{"n_kv_head": 3, "head_dim": 64, "bias": "none", "init": "trunc", "schedule": "wsd"}
MLP neurons of a small language model. Each row is named by its layer, matrix (gate and up: input weights) and neuron, and shows model dimensions 16-111. Each number is 128 + 32 x the weight over its row's rms, rounded and kept within 0 to 255. Numbers have three digits each. A neuron's up and down rows have the sign that makes its largest values positive.
Before each neuron's rows, "fires after" lists the tokens most often just before its 100 highest values on Wikipedia text that the model never trained on.

fires after: " |", "-", " ("
L12.gate73:100141135101125094125119175168110086133155146101102139089118188071121149158141120163141068080101133154082090111085141145103130101181150188153081132112141145118108100123113118173092111102195073150073157137106137083146116164040144129120144056086151121167141095143121147135120134143139046163
L12.up73:121064125171138066105188143185122108122106106129125139114145130121093160131151160166127077104082174185104135146095102116122157134165070182136106153123076154120162073130102147125107141095139128135070178127158118160101099179087127116099150109118149149090171118108111081145148159135153127099

fires after: " B", " b", " V", " G", " Q", "V"
L7.gate177:174104110165127151129065144158144126108143171127128131115136097079084113180111075101143084103095215158126159131132111147183088166136186067142159157140095166171095107153126161102131108056106140121182112116069138144176099120117149161141130141125121158048094136132135162114133121095113088076
L7.up177:208048137167136136085151145115139121122109114093129168159125120161155194135090150084143108166119202126096103078172096085100122114130100141103155120146117100086195146152144133093102112083145131089126121099130078117128097113064136111162186169140147086100109157151126158153129208088166154089

fires after: ",", " in", " American", " –"
L12.gate12:140163131106125147125129073172093126150093139110157133136102187112091097117136089096135133093111095162108128130171126155171169189074108084135116192139084178089152109110104124188143171165085150178070173075107147133109153059115018121163130086106103111102106131202174140089083135136141155136
L12.up12:121132041107124174135081152070081146112170164150090188137149141118132142091124106093149094126150135134128089159174115168138124117105176074081110149125175129105146109103200139154142104161151107169102208184125145086119096106145087146125203079154041162087118131191091156065089183117143114163

fires after: " the", " his", "s", " its", " a"
L14.gate100:074167118134159159082137135189148172109123075165100141115140138209123111106122137114170172107100152151142118149168213087111143104145094059080140112128163150192101188078096170155119175127079164164113106149176126100092184088179144175085147091086102165119162071086106142104118094101121123136
L14.up100:078083114135094151116122088074151167119112087064185094120136116158145126118147106146085114154141158160125150117131059064107143147136152143134138042086115127178140153114124148165122173173171100145077130084128071152105136207142103132137106203132087156092111102127156165077128124140143102134

fires after: " St", "S", " S", " Mrs", " Dr", " Mr"
L5.gate75:163171115125118131113189175191083141094100028132097150090118099118123078106144138107086101171130102137114156136118137137155104135150174171139088087166160149203114157122141130156105140150167122128082112149107157124116149162133143175132155113155100067160117109093087165118128125145160179156
L5.up75:161138138145138139162089079105094193155111129055147186101096062119135133118122139131106094123166155091121128104087120060137000118152123084098142112126160063164110147135119100110098133100067166111125100119108140093135145127114192103138176191137120156133158121079103140144095156119139147126

fires after: " the", "\n", " high"
L14.gate135:139085135206147115105111115099087200097109124084159115172115113108109176103143189093171132170108164118154187134143136079125092147171164115143098090125151158180103189096081133121097156163166157124128140149178099095100117152086121110075145117076049117067174080085131164129054093125108098106
L14.up135:098103086096109121191143090082125132111142099159126109177092110172147112131119136125115117101106169074156172193196175145105065114136155111115089156111154107186144119100131154158111170130150138158148106124132091136152148133168128155172143150102099082117157088111118122139126113068069126113

fires after: "–19", "-", "–", " early", " late", "–18"
L7.gate115:098148120137127104102093150173060098063070075082162111137132130117091118112186177172150149094150117140132173182170173156141137086044066151177130076083154114131114153135136138133114103155205137102109104133098074160125117137148037127056094104171117132137132170104162122080123184097112147115
L7.up115:062098098086171164143160144098087136110160148120159131121164108162145152108120111111168111116133199131148072140104156153124170169110123157123110140176130102151176115128149121122179208180137064127118182111121112120097091145155130112123143103101141105129128182097189053157116136177103173114

fires after: " |", " ", " 2", " 1"
L8.gate63:168022129117117106066107144197093100140117138138131024108134144124094130136107123130189196153170064130141166121153205115138149168134182100132138126114124175133128180111097163117117110144088099159161152105149129053132104125078119154133136110128193126150053120152110134150137150086104111132
L8.up63:132130105115120071148056114132129188120097125166226172134134192148104153145066100183123097148138151150090153129168203118159085146163132117085126102092138131136184145151163143096170167129177113132147127093115073138116178175112125119140142140076123130192150153124077113127131143095173148148

fires after: "\n", " \"", " (", "—", ":"
L3.gate65:099100102105168114104180178154080154115144099122140118106161159134094138130096192133097111205139166097168140084141137143225144103155157134129062097049113206178073138086120170147119118106162098205112143146134133054125118137109129124104122145073140153146110112140083128150085078140145104115
L3.up65:226151127154131101110126126062133146138130180128090149113093114109120091103124178063172122090083154139176189143132162187113166123143140130109119120118106151129136147166151136080118070082138111098143155108131134125139074100180134150148129128142144063110142145107130134100083155056154093080

fires after: " the", " a", ".", " \"", "-", " an"
L14.gate184:156098132146102119103076109084129150121125122098141112140127159146115131103104119117157121125154130119206125132100096139117171137159131149146092112108115157120117129151099118088149123138178069139153164050189111136091161152178096108129138190108123137116097144154163113079101067129188121162
L14.up184:122122190152155126117129122125145144140093079115134136163063163184122154119059142140186141147137115102158134171104127068082142110125089116173114081114160090148178115102135106094179165108155152133175137109157115114098089137134135104108128171135122108136158098103105105143149115125151105126

fires after: " |", "-", ",", " and"
L14.gate191:127119157153142141100091084163139117134115080135136138101144162140165123126169148131162059147137103186108172133161131095131140135124098144182142098111139093103094090100146097055192128133160103132142098101128077113175176120167105128175146185106119157185169179152148137190147089107139101114
L14.up191:145136123138118127083107129121101121157114087162140152079133125134131126107185148109155101185156057137121200137159105112175117130139116110137157109134133125151084114071095142106214114173160172139134121095122084108120150105143067157180137164095104167119141187141155140155092066068135143130

fires after: " E", " A", "A", "B", "C"
L6.gate2:098121089177149079097133080144100154055100161170175107160159126148193195069160144170093159141087177082189161102159189136177126060123147099123127130155081135149146133098125148132120146068102144133066188133147076079115146096122147082146157141117127144093086149162117152082119149169100209111
L6.up2:144206082102154089136106138136114159176163155129158106166055111130121118111172127126132172160126108094183158068120178108098079158109106114084130086120113129132169129144047108139133137085055143147188154105140158136176126092113119163126126154103098077075136146137149180089112183086101119150

fires after: " 20", " 19", " in", " ", "\n"
L3.gate220:085102104151094096161165158140136132083107126140173130103140137174139140124111169132108173110132122091129112111154111104150097122115136111155088135112126143129192060114079178145166064131164134162159163084149094119142131157083164148070122056073199162100123098166156146149135113071146171146
L3.up220:083119104113127147119097097165105177161107118151104143135113120111000083106132152088181153087098113185148150191118123136109083150121196154122151056079157124143125112067138142233104131132103128141046122162136141126136143144091156173148119099145099156095058112127116128117160112117101148134

fires after: ".", ",", " |", "-", " the"
L3.gate150:120108161153186170095206159122100128183148102113099132159105148156178157107109155107096154202105156069102140085062171107149125125162121115072108130109090114162135115158098186125153147161091190157157091102196095113064128187163168171190142102125078098174174095119146139131106149125120099146
L3.up150:170073151157130179092073115133097135229159119125122087196137096131172182077104131126103082180086148127144110104114175094160108124106132148126147047081127073099098126114154098172170158153077136131109176123192112104128192150144133152164174156105060138171097100167155087131095130124151129102

fires after: "\n", " ", " Party"
L12.gate6:098080079099120088152158120131142116112139130160186113103113121143141154182135106170143128122108141102164128152130152121141159102150147147096104095117124168188098141126174186140102124068135117157137157132091185126140068074117137174108130067131228108157093096144112120126175145080095177107
L12.up6:137119157121145087078101119187072091103144142068126113125149079137139138158096122150133184088070168126143133098154155067095183092194099102148153126130108132125139143162121121110119096100053134096167120153141103114150125118051142150102075084148163086142099116098148060091096121147121082103

fires after: ",", " |", " the"
L9.gate23:100124108130069102087135050149155128113107123127111156110112111249145133137104101085153136142120165170141176117117137163177082175110095167114141087090193135145137108124169135120130159068120059114123101107178052099144178110167152110062171088121139213157122207137154078154148197111137162096
L9.up23:121176092085116096118165107130125136070116122114076173093095161168119085155118157073173130180178132124093050132088112223154115133155126080060120136124153168170123131185152102132095100147110100150139102084077152117096166122216185138139151127166125109092109145138110160105106145109068125151

fires after: "\n", ";", " |", " 4"
L13.gate106:131110055135120127134108157135118163084192071113195183098052143131105150116129083124102120144164109120120141135093084123124131108160102104124123160112192137126093168161107178134139129182170066149118152068094143068137121149093139177133093147089140112150109092089131142125131160107150114178
L13.up106:099119164110141128063169134092080009112125126115132107136172160133136129124146149136130158138121087091129089160152058173153089201170126107144117076137136132154060152171124115130119121124146171149111113135052107107118119149139110156140160106129079140140144108146127120119159178128149052105

fires after: "\n", "-"
L13.gate213:103135117101112081116121120192116106124105113130113136139113147082122089150150135170196146132133128158091158074125115128105097108130096121110068149084097167148156087152147144163123129147124100166161117096113153150121045144064123206160089054149223112160077159113181101159153122126112129138
L13.up213:178095132108170156141156088129148136134137107118115131135128103134140088157186135140083153093097130068103156095123137152153177162190106116103148176106129114096039140119122185114140117123152162119132095098091164190130047126111116137119139131072155120135187130089134144112127165137096164107

fires after: " (", "B", " A", " the", " U"
L8.gate57:087067128150148091071155112147096126129179112152150118086114133103113144124162174076099097186146128154125186136106151133152119121083116134119177080077123138200103160138156123155133115129157109161081127125157037079140222082155104093137138127109157185156081172140091083140151128101125108111
L8.up57:117099161137130107204121127127152095108111130153203093127127100176118089101123122063128160116133132112121166152122187170124082149087141115074180083141140154159170169123169099181183113140134160149140129112132121104134123117127147109135128118201183088185105071145141124048148137079115132163

fires after: " |", "-", "|"
L12.gate214:113127098117121140080154161183087151153123132151133143124142116097087111135143073148140105133112143162127133160109097140116105154159176137136121127165114188118089088085145154165157098125188129192144136151209152035137129143102142109130070100125118145157088056079119207140128109148146131230
L12.up214:084128085116189098154150180159091139131133119087142090096117117099119127129161136170112172167168117152110148136171138123152134147172105091108132133125120181124175094070144157119177096128132134180145108138205121099113105209094137219104079088029156124174100070147119164155157138084111127180

fires after: ".", " /", ",", " |", " –", ";"
L6.gate223:071126157097143107124126111114127112091109189131110056147163194140131147110138136146162139135115127148106094118163118139219193157113108143166125148092113146141094100083075091153103146144133147160127170148136138102156140113120102142141134073124135167177108150178159061122073127129100170163
L6.up223:094169143168147155067141100072138180107082098110158218157091145157111120164180155124143143175142128093118128117185096089078176154164151111124135074081105138173093133069110179091115139162126182129141176119102117079152092140127123172131101120088112160143170103128123200147115090069108091155

fires after: "\n", "-", ";"
L2.gate145:105147112150105073073136158137145157086120058148132128047098176103134126149135102150059116116112101140119139124144059120128149152114152162171057168131052165150072093126067171071167082153160150126170108106144108098134109122069130152117129086110128102121091143159158174143068097082116172171
L2.up145:137141162145152175102148079090099117127090083143146129105170123117144139209123088070138080160117050175103164134167100120140108145110130100155092076086097098153103116134135123196149142166144149110141139133134141115161152186154134150121116167105123102118084196196142116200173164104131132117

fires after: " the", " The", " for"
L14.gate207:061111132126146165071079088158084132164093108060139147127150193185083122094119110184158094099070063162124120186162179165091155093118129078153111096170153173099109109080089165130131112168136161105171137106183090098081168089159113174119132194110085139128118088112133172117053159153113149152
L14.up207:072112115135102130133205119135166141136160119146109115113112111162143100156151055146126142168103075143165105093136098103187077183126112100111127095148126097154071183191150138211142099095056099152183114133111145112103189166142172120197160133175093140072108135124136168090122160085133092125

fires after: "-", "==", " ", "===", " under", "\n"
L7.gate150:137104140162120122137195147156158128150203096186167085093132131133106140101137140154113148129128131076140170107139158105134129157162118101116095130118138107075138082114152156049152150062137114191161122145124132176114110105102132128103113107160087127199142118096109114168181123129143100140
L7.up150:110106149160147073154139139233117121094190090114118093097122078139090160099144173086089079131092150106113145137151125144109168129089094099137096135151182128105173104147119113107101158098150104151148144142075167159105152134126105196135102139182124107137150097116107123153154135126146128094

fires after: " A", " D", " E", " F", " Tu"
L9.gate103:185079118165142164148047123098134125104121163164138133179143162098185117106139102141167168169170174069122145039164151110131134123120146149085122096081099152100144157145149155110137155068065138133137125158184084110100143132074142105099138122083148101115136149147129185139096147199130192164
L9.up103:156117105076107145121098112128131151136130233098134140148103088137135118085119141087176121119179092087149135060118173147143073110150179071091188143144130153126117097088126097124131185116074089126136152154107098168133117091148188141127137191183107118086115128103117109094088098121092137135

fires after: " |", "\n", " was", " "
L3.gate170:109157090110118079199153135094150159172098048161138121077140104139105164143148092113146114151144136109142088138136096124093080123156119109107130164115086142158100114158120170116184064138190144168115082118171121060110116132105123100110119090144172166092120127170158153151099110063116121160
L3.up170:164140098142101133191136138140165114168073073171089103075175106123118134114146120134133037093126136127111072130166109143061126161122197153122134140121117165167097055085170143173162104125196099150110125110171157131103136143106176139086127094157122163140132101134089135083188097154107141141

fires after: " ", " T"
L5.gate231:188094127114172075106095124131151124105095135171128144186120132131122135101166087124117115155133117138103140072152133111121141143118143105110140118109119109163118179044039159111094095111125172090128140167118110101121178136126088210129125152139133143182133127167182186070048105128127129112
L5.up231:119043081081164143101118213124095110147162174082108093215129109126163155141102158155142130079082151127151108067114135133164148172162138162101099163127193132155120139128134104133116147102130086167146130161073106105142122138087160138116191060132087103072143118104153165115080142132139111123

fires after: ";", " (", " |", "/", ",", "("
L9.gate167:062085163140152078107183171153107108095147078140141154102074115125157083140101177166128073169105174164125109125172110163165163147099094175144096136126113141142153140156129170114111099116140165135105114149128128063128100121094093138083091097088147130145138149153157129125131114184135105086
L9.up167:142086133134124106124241124149135147111119119141101108086102118156143131159125088090106104168127202185172114107146088130132097151160136124163168178145156137148087060129122159137111103104152167121114094111159154079144155124131138179128137097201133149162074107189142184131101082119095090048

fires after: " ", ",", "/", " t"
L8.gate242:139117090072135102120111120141156098140138083132116138110123143129128158130204199125158137163113141088101136109111112148107145126120132146147095151106156150147117118085077106141068140120131165088168157166100122078160119150043114194136159090138165122187128106112107132088111146132116109105
L8.up242:152047125138104094103055128141090190088090118130117099163118147188157137102121149163165107118140191140091163095129150131170148136149142160148104105088174184176137131101107132132133102046215068102158121124158108091159110147087079067118069129070084126188131146152043174127166154151108082153

fires after: " ", " d", " 0"
L5.gate252:123174080144116095120087115110128151108113158091128145138161172057119153148104196136157157157099140136101122046094167117172152071119114088114112105130166153171106141124091179087061151088147154099098217159066138166160090139113146103123092141125145134076162117145163169125162219068164141115
L5.up252:145077127153148102153110092132108150144135105137168097134108108114153161140032146177165132155137180104159146045113188107195126091117161152125143123079201147156125136135058127118118124055120148093105169129058095149144170180105181113141083133154123124124098139070121135132105164125138135120

fires after: " (", " is", " a"
L12.gate172:112120132110195090090137184137041077120126116111145128136197160078171162129125118134150109139152146179113098101144097120134138093164026171150108170119133128073172085171117083153190127099150079122124175124164115115115090132118124088076131112120158113173107117158146141135141119133151122098
L12.up172:083109087113158070156144198111105092137101144125102121116165162102139133172115089129142103111149158206089152022104148115114154154156090150157140144129128201111223111145127087157098127137134093116096169122163142107116096103103117177100110093117169124156108122127115112147066145120146034083

fires after: " the", " a", " by", " his"
L7.gate39:154167161191122123129120194128145116130151169146093143148141134112113112024141112141070150063124143067159098140135119126126083069140113078124101144162145128118084144092146131086096105105124142161111151153138117095114189065159089119130121095120133101146132092089125111061142138116103148159
L7.up39:126091157126093169116099072116119177123153130158140063168202126142103137135082165095135105115130175126126147108145155087165098079155137100115106105133192141096119180115148121163144110143191147111089159117101136120085137088103133155105124166102096126083125100148103096151166131097133119150

fires after: " |", ",", ":", " (", ";", "—"
L3.gate229:124120157115132118117163164123148119164146115133121134093121139100143092130188119118129131121148154119156113142137070146136131133149193144153127108095116088148086183098147172130167165175134162156130130086140106059110136137157120129190162124159107123119125097102092102122031122090135051159
L3.up229:106159204124151122100174171092126131197138084168146130152168138086071156106154143101163132206150096162074155111118074092150167160107152160066165122098090154144088137141199130108129102113114100179118184085128171164164148078112055130160125097099106149079133131159156092170147157104161121125

fires after: ".", "-", "'", "–", "/", ":"
L9.gate214:139154133100160131096142167142196089091113156095096097175119137155064173142172077088110150083157091066125058156061158168196230110136092117171100134149158145155153157122082083107090093150125137104117132075081147145121126184147132133137097143150120104163173126079155094118092110140141079099
L9.up214:100169131087155151077098102173114179124136159112154028131183142188150158093119111132122194149126158079123097157138136130131190116132105177148158162068183128131155141170087058082145145156160160132200125156111152097095110146103150082125118109096144073143142115098122110141154115077071093189

fires after: "-", " in", " ", " on", "'", " during"
L7.gate90:101136105100138083163176165127069166097134104123164060102143111142091200144163156124128142147171210079125196130098139155146146072103126163135142132121127148202107141134082123134128190131108148186082110170132105160152105149156088145179107121161133110092110094088186146112124169117093156137
L7.up90:155094122096148099137118091133132150149152093125123122078147151095114166112104177088144116160168111122138107197101135091214092106160133143116139113120122140129131172136082166131149162163092107148071140118128107141117136101084169102069193156125114070112104145118114110120111179067194181148

fires after: " the", " New", "-", " The", " Best"
L3.gate127:166141116107142095078115164112135136126124116169054118115105155116122167071135113150121136100100135119114079159111119181104118106128205103122106163204120158124142138165164129116136114149107136168134093156144145032086123098102122130148141148168135084156163026093143209084129074127103112110
L3.up127:053129156172102139134111058163160101153173123147111121122142139158079121081114127058151109209131088132123090120091117163095130123126148139086112071123144120145161181106144119165103139180111125130061171132154091119102153109152172146146095152158109168080103161127138170099149159081129083101

fires after: " |", ";"
L8.gate163:115125123156148129135160117169154121105121110109148073101162158138062061171115074138141147108163100140121120123151111102079169134107089171171112140128120183124126153117191120111198137159127052151129186049178065121149077135060077177085116066086171168162087155129107100137150060128118104125
L8.up163:137112150133109107141077104074114114072087150231146076106133173108179148142133145121108157178132136119071116160135210158140118153216167135113130125120073128162119128132161158143111140118155119150143139131125100122081093096146131121142108106113140090147177133164083084138160091153123164151

fires after: " |", "."
L6.gate65:130149161097133150130156194129159062095074078117079117072118075105117091122145148101153158153150122205077137175161083139131190124186163147147095122086104148116129175128126170148134133154150131131133130110101139120176086129099066130146194099124165141101222136122107155141093098144171108132
L6.up65:167053141155136153147150112150137080095120122132112117138127135166133137093166127104154100128127163164102116174108131145123157161147124161203133165141167108130079099085178095080186123130168108131123172169181097093031111138064147104083146084149094150117118115113124102103175084165183143141

fires after: "-", ",", "\n", "|", " as", "."
L6.gate91:125084098088152115161143155146127122135106138124141171104133185141131125117128118153120117107127163067184126149083122152114160113159127111164085120053079166156161166056109127148134134139157194184129111106159123056125147147139089142075125118088154170122121070095112185113085096135104055119
L6.up91:114155093144145194127181109158115142130189114167119073140137081177131079085132045122053137186119168145109165128141139105170121142125142182121098144099147188125100092142126145111176056139183137136108174104157157050073139111096117111099108043179120148181115138086162102124141124169139144152

fires after: " |", " 19", " 2"
L8.gate189:088140119117115112093111115167114108137166159151145153071174172114062121133101096119127103149082093127135118182146096146141139142106145182125165119169144146192091111174167172064131089150100089160140130076115139099153119143112144122159119063151195115166180148085114083169129099128151095153
L8.up189:143127171113125094120048085128089113119147125174137115095101122137163186087067138150168111141161128145077115145101128180108153174081159143103125132087155110104153158109098127110131168188087166123134133108146067111099205130148167083142201158117109181151116118180099163126188093107120113118

fires after: " the", " a", "The"
L7.gate230:124113107109123151059135134142092128078121122065134097118151157135132099109177118078089083117092191113162134109153077147098085135082090144166122104124164167221168100127124101134153074142145135170083136133116113074117135103115175085116139093096135108064152115066199117161129163132117148148
L7.up230:150117095130127136150131099127130110140109107169075101206110120095145151093094085154171131121112125184137184162144127093077114086102110123087121109089085106144118136110082178181122159133170178147154062107128072110120132163144143145175133169156120197145117141158153187051057127138064182118

fires after: " ", " a", " and", " no", " G"
L9.gate73:139095112129160150103102143170103074137152170142081120125185114098184150152169106107149112126125124141087163036152142123134140111158158131110086129113152167129110079087132116061160127110131081124103181171105130081122121109062101157144161076093101080201099127130161167159097156131050113117
L9.up73:159143126113090136169144143088108115113141143078145143144146128107142146119207129112151075109132103140094142108073150100065181121150184048068102155138107134156140161119090115129122082131164098091085159102084119113118144179065123066171160112056147085099136141146117137140092116183121070174

fires after: "\n", " |", " ", " Q", " 0"
L6.gate78:184084153150130156109097070153111116141120080102147117128190115157129141109127140104129037156100147150143169077148144132143108137123136077106126093142119108182097118187150136129125193081118123144148113129093059159147153114094112163193187131149134130155070094138157137171162143083171144115
L6.up78:166103153137103093061112127186125122154089089105155138094135132112107104101115120083107077169113154217097113113130071096103135104137220148098143140144160140170123097129160122142125144139107124139151095117110142123125164141107105143148144158131151136080126087106120151126112181141108103098

fires after: ","
L3.gate203:148090126152122183101108113169116091144138103148132113112149107135169113100147119147135118114116172121149183126161113148196128069125120150135131057117109077169073145103139102135201160124080177109085103128195087137097183084210099082153153116150137153113109173112148087092140108151105154109
L3.up203:157097137121138147142180169082128117172061106137149126088161137105152114166142094112145066142129182204086112170151000119097123175122167146135130147138129089096089137143184168129121184111137129126083111092154104149129106119104136162138152143161120118102092152129114161158144128201178086143

fires after: " 19", " 59", " 20", " ", " 6"
L13.gate48:078222150066124170093171172134139151116144094138136199058083133138065075158155075115173153133120125142127100103079114130121170179131120143080139162098157105199067141136108111186107088107175133147140224135090164100132078133083139156159122170081158137118107105088114160166120103095119100134
L13.up48:104106177126090139124159160126163106119040119139133070176165094110113166145136115203121146135140046124115108194160090103181149166100143127150151161156141124114079126123118151162158151112130180162114123098120104177057119174155116095108116119150103073149192119178122059130099117117129118167

fires after: " the", "The", " The"
L8.gate58:116130111097097123104118101083129137093107125175091103132096121145164161155059152126154107145079146066152168134099172142158076042121084151120118074123186088202136124163119089178124109084113136135154133162137116129141158136134167130095106139118156101088140136094171127122136153138091105144
L8.up58:047107092134139147159192166138132142114146139136131088122118156143090129135147112133109146174085144082140104131115130152111092068089147157100101149150153080152085080174101123118108156147095211140178139147124138130133135078126140125192087103105143139071098128103112166078133132101076140148

fires after: " C", " St", " F", " U", " S", " N"
L5.gate32:139112203151104226168169141156156140115131084153141144167140113122071116167105162119147033125183169141119142145153117095166102138120178200127110074088139160116146174113115122132188140115119140146127124162106094138166170118154122144149184159149092080092139129133140126158144097160149177112
L5.up32:131181128166185112126110094106102185127126142092227159088133163130140118118123190140134138108156138091130165043060168119143133109139165100110168135132111092143150179152123140131120169147102126118127130107073096096144176121132126122174123184069120129137153174135122145138092144113120080143

fires after: " a", " A", " ", " E", " d"
L6.gate64:146059105141144166115132131146101162108188130151132081187171120130118171103137168109178130158144170148132157063168172108143134068138125130107105118107205122124129154036150145127150106090102151167130136167149070104103155130105125110110205147080134126186122142129103194094125190134110107063
L6.up64:093139162086107194108124099131148110114124117130146130149197102091123105119182174105105126112164166091095114119138113141125114112140148130086144121103150113175136123128161181194088154104024165153103133130061107096133112126164166137142173122099174142115097142117091146143092156101123138109

fires after: " the", " of", " in", "-", " My", " The"
L8.gate104:052129102088107134090120156160118106110146195155132092195143110165071106120077110116145185134134118072208130169124222140183167085076083142164119149082173144086121121134139135169148121139119145209165091179112154176115151134141073117092084139126108096091118120146147172130122193128081144140
L8.up104:095138104100107120107148163129125155098100131127159067194105107106091155123161100125118160112126102068149170156138168163111117132082081093119180116136163099125212156107056127172107166183117182133162143172125097128133170129204117126107116200149107135105103129099144117146054167104098180140

fires after: " the", ",", " The", " a", " her", " his"
L5.gate68:124118128127162159174085143148097106147136196164095078118175149103087169109111124093144113093147106105120122147113092155079164184150138107138172144093170101087177107108154153146111101114122120080121156139117131124078190086113149148093140109149138118097163147128146169117150154087111089101
L5.up68:145103122135177154150126126064128138157111042157138128133100147105146129087158189034104123172160091125160114148089094155111100129127173124106130163140153080142147178119068142194076143100108153106097146135116159098086176134142123153132164185186126125066124084069145173095068077109134110101

fires after: ",", " |", ":"
L8.gate69:123066066107083118149136128115123153145123070192168120065073170153103145088093130071147153192085143127137115121144140156119125122090151147134127096158134191141127203115088183122177158167118148173134090133197147101140139129078060174103130150161122126106106123146136209105141120097100146148
L8.up69:159122118144125126135122160170112131117089102151090115175135062168159095152090094133116046161146156116145146188158147098133163206133160156116111155067100067181104111066182155203133147138134160168111097129140065078135107148175099098150097132139157137176118172155173090112130055131150143130

fires after: ",", " that", " which", "'"
L7.gate218:127019150114114138156117090169160078108159082137133131110133129132136103077105187125126142093141130109153139119115117091125098090134123117129166128103123118165173125138103171106132168143171108112127114137088149120134143120147122058129107139102108137142045140098124112105137130151157158148
L7.up218:201100120103143161176124168091135094141124146111121183102101133103169134126121124097143129168128154154083158158082134168107077117146143140064113146126104146095120127143095149085122125107145115082130122136153160071127092098094123087093111136152158060227147116154087147162124134165147074144

fires after: " |", "\n", "-", " hold", "|"
L5.gate235:075189092154109108148143131141120211119104117143112169121092136086106107089150119183102140184123067047168141090102179156150101155170154105128085135094114161182112141153144186107097091161104194106105115113122129097095075140138116164111108146124155149122102061070101159161079096056096143135
L5.up235:162111128152120148138133130107096157183115049177121091119145136111059104135156074155124058101137105173176167091206169157138059143132197150179102108091130136157114129088216140172123091080169125156135164122163140132105201128137115154118141107134072170185078118142136132140109116132119095119

fires after: ".", " with", "'", " for", " and", " a"
L14.gate209:052142103048097193084142190082109121131116189107139128070102151095127133115142055060129114130145097095204100126120070146077142118142173133126086128144137132111119151168091111108169123079183075127145106070136135086127089094096149134155119127162114141125133085116137178124134110110125104177
L14.up209:093178154155148243144104140119116149126189156132100106208169150108198158128152122128189124069129142138160084105099127071109156126133135135168100115093110137139086105110126166090136135131164119171166116127133139081202177109159089106207072145096124159123078121122091109162078127142159148144

fires after: " ", " (", " in", " \"", "-"
L7.gate131:072092118155116070075157177160111176129153080126136083110159183109092191137144182156121141127145157071107149063158164111132152132114103135155128092093166143154105131074140108124131142131090142167136135165125090095131126157079119133096109121031175189115123130087182165148095174124106169122
L7.up131:123136157135132132083195148097093160119181081149113106130176178111117104110170129115135071132159107136121129179146134105120201231148149155109105079109092146134075147074103110202138152149054135144123147164110144140098127141067080131138172143123108101138137137127182152078091112138098133108

fires after: " ", " A", " E"
L8.gate27:119077099129112157143119136137098143117143192081100099157161115156081152146155140103113117116106173133135141094153166078123094072135124079067093123135079214116193161132103145153098085093145124147102112163155108129065159157117183138118130142131148129094125151116141132138065104170077152097
L8.up27:126073080101150061165111174130137087092069114173134104144131165117122130128153117099158157108163182137195125126131164130152164116155170154093134147135095164153151116079079148133086132077133172138143132102124157074169118117097145118127120132105144125132122102126193227090086157173115154139

fires after: ",", " |", "s", ";"
L9.gate18:082115178147108114103136118085104138143131120114151123132100108125148117128125129108137124205135148127096057132152025173156199121135172107099115133128151133197072139111102142127139172135104080124108171115140156137168093150143104173175055121156099159119094065180110092088134093069094040137
L9.up18:089127146068134077140154099123152097081110114155113150077166179151160149103129067123129134148091119217081136147111122162095120145203141148079094183168149116100129078189164169096106124128108167148146077089173121120126148090128113115132183074146144141106136104100144123161159125151102103162